{"n_layer": 13, "d_model": 768, "norm_eps": 1e-05, "qk_norm": false, "tie_embeddings": true, "parallel_block": false, "init_std_up": 0.0242, "optimizer": "muon_variant", "beta1": 0.95, "warmup_steps": 200, "schedule": "wsd", "decay_shape": "linear", "train_tokens": 726700000, "steps": 11089}
MLP neurons of a small language model. Each row is named by its layer, matrix (up: input weights; down: output weights) and neuron, and shows model dimensions 0-255. Each number is 500 + 25 x the weight over its row's rms, rounded and kept within 0 to 999. Numbers have three digits each.
After each neuron's rows, "fires on" lists the tokens most often at its 100 highest values on Wikipedia text that the model never trained on.

L2.up1572:515495529523518467468466504512519486560485484475479497450455544516483518477513530484479489513520485524535499435469493527449480496548523533521499535545501529486488501503582514509489509526470502510438488505483525495485507501489498510516475483544495525495479483507479527492474480483553535497507511524508485514480503513519479478513540469512456492531492501515529511519498473494463503529549488536472472503497510488495539491508486532504516493526508484557512510515537498534514478506496488491487474567457427515537537498533491510504535444476484515497524530553472534496462462522467543535524527478517498510528479452531502533496520493485487491478462473505484508483479476503491498535502498494461509497448539514496498487492482512450494488488521518462503530537516508511507502525557468
L2.down1572:490499479504516462507451496516488453497491511519522461478445520507463500495534546515478476508499504496517457502469492516458514486490542549471508492537467487517483493450520501506510513503444500467423521492493486519456518510485509513487481499518492504485497496512498516504471520530546537536497475516442490497457492533548533500494493555478498540486528479489526540521502484542490499485507497500506523505492536479519522511481505517502517515504483502533543524554501482550466483509516497499526538554539477502509480508446493487538535501504489486481515509500533513489482479549504494527513497529489507475547486478529527506497503531535487481516491525446483505532485459488500495454486500499543482483537496498518520513498529488490498513488486475467476511481511549481524488506501554
fires on: "or", "ors", "ust", "ist"

L2.up229:491485489496515490495484498520501478468520533544470467495489518533507517499536482486507500521502494424495485484519468529504499491481485472473474499548550457508508505488536499476439530480494484512508483447499522534505498523523492494489499511471538529476535497462468496466530519512490484452489521511534487481503516473494494466459487516489517493480470523530479498482498511484534476524500481496514521506453534513509462489562490462500478515510506497525478491523533523546512572466486477496541470467503492433497502447460527477470496491498474474484484484498495522496495515483522491498488490511532483507504513512519477537450462508517525534520511537533492529499547504464564482455516517471519471494495498533484543528488485526493480527458520473511495489513515509468490514504529548
L2.down229:480488482443503475512516493526506496501467482515472471536482496548493470504458554493519515524459490503488546492458477492463493467492479486473481529535528466483482537510512484502476502477487463543476495510470517501489486515523530473511468482500502481469505474507463465467533456487512526467500492496517506477530514514514532510477496526521499488474525522503490501452502505457519485518455508512526534516506501499518502471528444474495482530486492470497459531508478504525520569521504520502509483475511482512448521503469521510421494507497448483514481491499558537494495528504528489466521477470528497508530524516493540499478454541496476538482503535515493509467523493501535470486459509531518515472547503536532517499534485513529453516502517509476482530458525497482489568467490507
fires on: " allow", " caus", "ualification", " requ", " required"

L2.up2514:488456467553485502525512523511517533495520512478518487506444518488500464536496481515513500518447502508503484491538534494504515520467483517524495522521493472496480480518513471518516519522474487432510503481517514500488549523479504476471496568566467532448506506492522511527500544495514525443501489508544512509430495505516538546443493515465498514466504468470508438514549502487466510512482494468508488448480512487465527471470499512518463488497471499499486440482525483527476485483473540480435477438482481502500499496463466475497540512535468480505516538477528503499492482476499483502508526502504488502509532456507455497449509481504516481454496513491507491467507474481551476526529504515491449524483506511512489535502508506476551469506475530504497545490442493521540512522500465
L2.down2514:501544493503505474506523431455528506483525520499516462509509498443498495511480503569507494484497522520526472511502482493464556470484476492508498499482517544493509491486459506509482505500492466457520496461505534489500470494484489465474508522520499516477504539501525471509485500522445555504482453485505529496475510489503499522478543513493495473507538500532514510445519481516505515524474485504489471522499501513475511527526506480487490522489487502497499499471518501507528479457522513539479500501468494490514512471449466484477523498483505525528524490473527508499499478469442518472528514485512507495514531488551526480439481498536476451525491554516508461496504489494498524518456509513518512466518556454504474539536503504483509513510523560499507480525540497497487515499474484
fires on: "v", " brother", "u", " Inv", " Rev", "our"

L2.up2029:489522537520502484485480462473485518505512497528522532505510484465482488480484519477512507516535516491491458527464500526480484428476511467482562517491512522447470519496488504495509459518487515491494533519508496516491504504439467533504504485448505478487467496518502492537538496513540575485517493529504446514516511512512505460516523501544456466531503532495485510488504492513513468491468441521523534515469499466502510500460499485548561507480459540488482520521506500539506540470499485521488531521525474510494495534446519516461511503501549499466482513517491533479490499454448557494510506513446513500484526504495515524498475514482498494473489488494476559458520524475486495501481494496470474511520493509536546491529510529474490501478556545513539538478518498536515449474489456
L2.down2029:493506496487521548505477517502478447499504494480473482523474497517504494529544478482480499488521509510481522484560476464538504467492498497502493480466511467479522480501513553453459506468490503497515483472500506514548477509541511455494485494491529493453517501526492496550525448518474501492486487522505453500538479500517530542498486471482521482530566472471484515484442558494485539518487508479477483515539501487489501475471518517476456511476484518485476509517478484484489487509507543526488487487490507496492516519492482530534483498470491515524490512508516487495501536513496513517477454495502474503559525468509524482469477510520490571523492482510513492485490480499544467519535501480477493480480489500493513495488492520465541489467504497454466456491501445455488517525481518
fires on: "il", "b", "ver", " but", "ra"

L2.up224:489506467520494525520524477536468513494454509497517549492509470514493493525463520506535507495522506471494551485499519503484540440509480501521529543508501459528486526508480550468515500499535473445500487451441522506487520479553517436485492535479476509504521492460531503486518546486484513442480558516495494495522515484489514480522516527520530518526500524506452542460503538468524540496518517474509480467519517522493530541480484499501510491485516512500488484493496460499503501513506526490522514519494473483521499484476460505531471482504476451505486531510520523512501461511507488498461447536508495490483507496498499514480466442505499523461501485485478485460508518502510463489505473506492482474481462499480447526539483515468469500489538511498533485480506471468482462502486520
L2.down224:470456490509486470507470496510515528550447505469527478529508553480513528527519506462475487484534523500541496530486562481512514474546452494494463467471472499526483525519486492512494524514518511508527499477481512497479449496501493467492495512460489458512497466482476497498539498516481481509462498478465493490497513498436486489513485518490504514471492471467518508471526485489528509474491475500466486528486481457516516501501525500470492524503511477488494515489525547512520484515493526497499550504480480539500489499541489457529507489531484509509537481485464531507478493505560497485531485433452502511480490505474541492456487527506468492464496483525532539524499501529507504452514473506530524480473522540514497524523509541515484516494497554550516503480475468511530439494460499
fires on: "es", "ary", "eth", " | USA", "th", "el"

L2.up1444:539507520535474532512512536511462451486496503468506514506483496414512531556435506496488473526478517538507470524483479455500542495520481466465528494488511491532546469551516454502499516527464538480483482494490459471523510517509589469536487542518510490481515487473509477511539499470497524480504529548474490470536527528533493497517487510506489501518503444487512542532490500517511501514520532450502523522511493495456484511490500537496482495480499506496495487516511482491493453549519502491514491523513500517519507499501510513532474507494526505533537455536503517499514511479462540529530532511507486466483478491513516461489545488508498488488558495545457465502515483491528447560513509472485450518478450505514524509479489490532492525459494505520505496522500493546505457454522481
L2.down1444:483502488470486497515472501455486474531489505562504483479534516502504509481544521531511475479474501486478548511514515536473502496523518501525499509533549519499479484499529502497449539532474522459522447519496525470538507537458528487548539445501502519558504513555501485494532514503555488490491508488529532509534474474489454507499517513478542519540534525507516488507492495549465507545525475494532472520500498479538511453501469534487544518485521486456476505500483492452506466538474515521520513511521521508538471472492477501493486538489481525504476521486486498520505510513514505492502482509486496555536513511519509525501499519477495526552494496510471500505544486523507487475514496512485523484523500539482529489457498507508463471530511504475479473470506543486463517508504528
fires on: " g", " \"", " as \"", " as", " comm", " f"

L2.up929:507548505493481475503438536512472512480477483489471517480530481544531556412516518482485510492522489486481520426540490471464478524481520516521503497454516451485537473529499503524578474492457516490485477489524485501498514518542485494504488517505463459488453530524489534463504496507519520512564483513490470511503501492521500525488475512464547486456489524458493489478467517484464502480481524511479480538484535534503487498496535501527566534518514474520501476497519509528444485491463486501485491493517519440524473502482498487488493505523483511535483503507481490455524521517483477553549511490542490530468556506471496515510549474546503528489533506509504529520486490515508527507480514505561476526471474460515543497456518500494534489477506478485510495513480526542509509516486516
L2.down929:509493460521445476518441444525509479460491494466454532486527450521484501491450476515548518509532506520467551453499486462471503472517505470503485484487513457473529523441521494488498489511470504524480489502540516486505530509527541527519484514512505494495470513480488469508487496483491530507511507540525465527538550509514522526507501480501486499489526493527449502504496503458507499496474493514526474517504482516523507505476510494511524482524509467534497533500445477491535483457501472493518569477550529466516465531480510488548484498472508518469498494523464518508503500524525503475520491513532476542479524494526486472489532484474508489511502446522476504504505510539460491522479488463466548500505519503528534500462515527467510542516502511493498502488482538518503452501479462
fires on: ", ", ", \"", ",", ", England", ", not", "ed,"

L2.up46:513510509464461482519474486554470535503524537497524554500472545496473487549524502547521500510509533506503461497511469486509491518469504503506499481550477488503504455531487454486486543519512510476499541505540492494546523527521522516533519490516507481505486537487480536455445540516504548524469486459543495489503503505503506469495529484503480481511478489542517519543459519508530477490479511474497513526533507489487574495481505515508512529494504495469494507491524519519493489509548493502474499495499524460480458521498490485521488459484484526548492565491515523534527473505487451495543517482480518497555512506495515503472502447553488507481483483476485498476447509512484485501513506472486501499440485473501526477517517501495478460485505518498521515472485474522479500516532524
L2.down46:504499475496501475496557448530512516481495496526515533499489520476455506489565473477477496504466499478487513487482545517519484498492473525551525479526479498504471475499515529496494504450488496476500485499473496514500527491508483521532480506483493504479465505504486491524516505534481497478456521530487517510473491505510492475567469528484483483511497499444496503535509492535456517484516507511563486490546431492466475485491480523525497500516463573482439430496510522475507509534506527515482491523490500514510502516500513534506532502490493497527493506506454470503516474523534525525525497497507490550524479508502489458489530523524440514510474480489477474511458487504523465476495487488549515515526539535512520506488517511535516485501519492451495501541508473469500523552495494
fires on: "il", " as", " example", " for", " for his", " as \""

L2.up616:509508519546486470531473494544500518466494517542519543550511443503538494551491535486505521500510487479543545529508528464545509510502491531468492501519507512487470482458505518482528518524488477480533500520494461507546489553481487472492526515426520483522455482490533509463528506458472543490477525415504452501492526502556462482508534488558529516461520475483476504500463523520506490493500550471482513537517528554495504501511530517504506506489507525540458500501487503517483499457484498519483558480485467489522472482483499530490480501495473500485476515510472510500487491544525496527524486552505483512500535543489485497510488505484498528487489521479514511498497512494516486537481541493547532489474487521516487493458542479487497525508487488536507513524474485483471484462481536
L2.down616:522472448550568524504511529532496525477465495495465455460445503496508517512511494533481485514536525532506515511496548482514501522497488514496476479506511489494481497517511495521507538505462492533484508492539504491518531478521464455532528511461485518517522464462504531459481452527523499513489506514484469489515524482443509494469491498469516496462517509498496449486475467462501486433539486475492547490494502501490507503521493494527478471504487514506464469498483528489513500459462490514496481509492463494501495541487482486481447476477513493511488505535510483492487470522511535559554436481501523470514499491459464465518514534491526492496515496474469506496486484477484486514516527470510515484460498476515546491493562465497466521520481490514510499464497444522453455522489505
fires on: "at", "x", "ax", "eat", "ight", "08"

L2.up586:490470519506478527487544478515498514517477501507509488499526506415492510484513496497506492504471538462483575543471488479523529524475485528516520483507457544525466514540509508498520517523505528506477510483515499510530501535487494481523527515537476472515504517493497504466509539500522525500474524488488522526485494527505513526533487508520471492525477490547484543521540480516518477474502466559517471519480516507518501546520488495516545512474487547472482506475466463460458463506521496489501498490497508506501530468532478485457504473504524500492539489467490494481513479527467520499493459557482479508501510507545500513481490453470539523515498518544533481491505508474491485447543513521537461480478472498514533499479513474518497510498517533518535458496457530498502497554505496
L2.down586:562486510513515524475517516545432492511512489543524470493532526499494481487486475471553475442504524490518512503495486522481521513515491493495486493476473546493511446456509501516486480463499525524531521434477477506532513497477512513501521478496488503497516522492480465522510513494555505522522507495524523514480512503512494511520493481479532519528515486509519538488491475496510502488489453532511481479515487517548530486515519478505502441471462534466493536522468455478453468479509497477520531441542505502469499563533499474537506490502505529494476500492487528536542495530506505480467486531497480461501495522502498507533468478486530486497507505434464544509528505479500462457502487509567508469501515512526558440450546449488511523466530470475528516504484460454512476504486544
fires on: "ub", "um", "ok", " Sub", "oke", " sub"

L2.up1764:502481484491479490509493510462506508495507492533470511527491476540519541459501563470499501506545536517507499498488516470509502563491530510553505532552507484538512466501503487500553489517526477542481502485485464512524498473504464469547527513521487470539469486465506524485488443460471485447543522518457473486513462481478481462504545538568500512518482500515451500514545512462538479495499496468472552488479523499483524526515499525466488493481516508541576523475468494481537456468537494503513538455492514498493495423497485508507514517524513499556451471515445498519513511520483540476511441521504486471533523500493484481490484491515502478434472496467478475471519515464543481522523496492530520502504518511546498480467515518515538480517468518492500556538480493468476501493522559
L2.down1764:508502449486506502510500498468504493492476530519480493516531487465437500514480524475499500502549516518499509480525477484470503490512532480491533505515497475540453512512498547496469536518459466510517512491504511574520497495468447467524497486469513502444475465507468492514507460520456515527507535501480490549532501534472552487508488535535496530522525508493508497482513494468527508509449505491527530513524467525473534507519474481510535498502489478505504502518505504514534486560576502540498522500529490473481474506503525490497477519508515478538484438431517512526485519441547586477476532503494483450493496510471533474476504516533473518459473474450485533539505518466525481500500541531466503477491491506487537495511501466501499520513525505523503494522484484482486518527474534
fires on: "x", "ax", "ux", " Ex", "ster"

L2.up2077:486493511533511512527498467511487512504513511563481529476519456489536492498469494496479523548516514459515499529516461483484496513495505499510553542522485517519521495496496508494523499528527472482478466515511512503503489528523474528563469482465506491448530474472480542537519492500503520484545475504482519429458489477520512457453522533509521525510513494512466500477499519544469517499489481473507547488485508486486511476526495514507492500441491515487504533480519518511497492538512466468500498462524509549496479454481504572455523491530509520478463473492524548447473521504504500475539496483521511519545470419500463515485481464517517509502538474543521519513498534468480490528499500517500512510470513504557545474492495494497505497489475455494478511479471494502519485476506484
L2.down2077:569505480557502503522498515462555495523551488541523525486500492495464502469473554501504473535471500515517523526543542520478558470472515530518508511488542501491504536476483494518479478495510518476522508467519516506518531518490502479476531531495454483451505477534489515506525448494471542469533520506496513551508532526473481541482465486520513521559501482534561512496498495545476537496482500522542493449480489492498511460485476506507474491465517496510486509534506508524504490518508503460445505547529465511485453520491500484510495445524477534474494493519433462531505461491451510485554501531504485460491489525522509458511497487505473466493483492453535478580486523502525478531530469534511480496535507543515478487513511484473488528473482436461485514490535526531501507485494522
fires on: " sub", " living", " list", "ub", " sup", "op"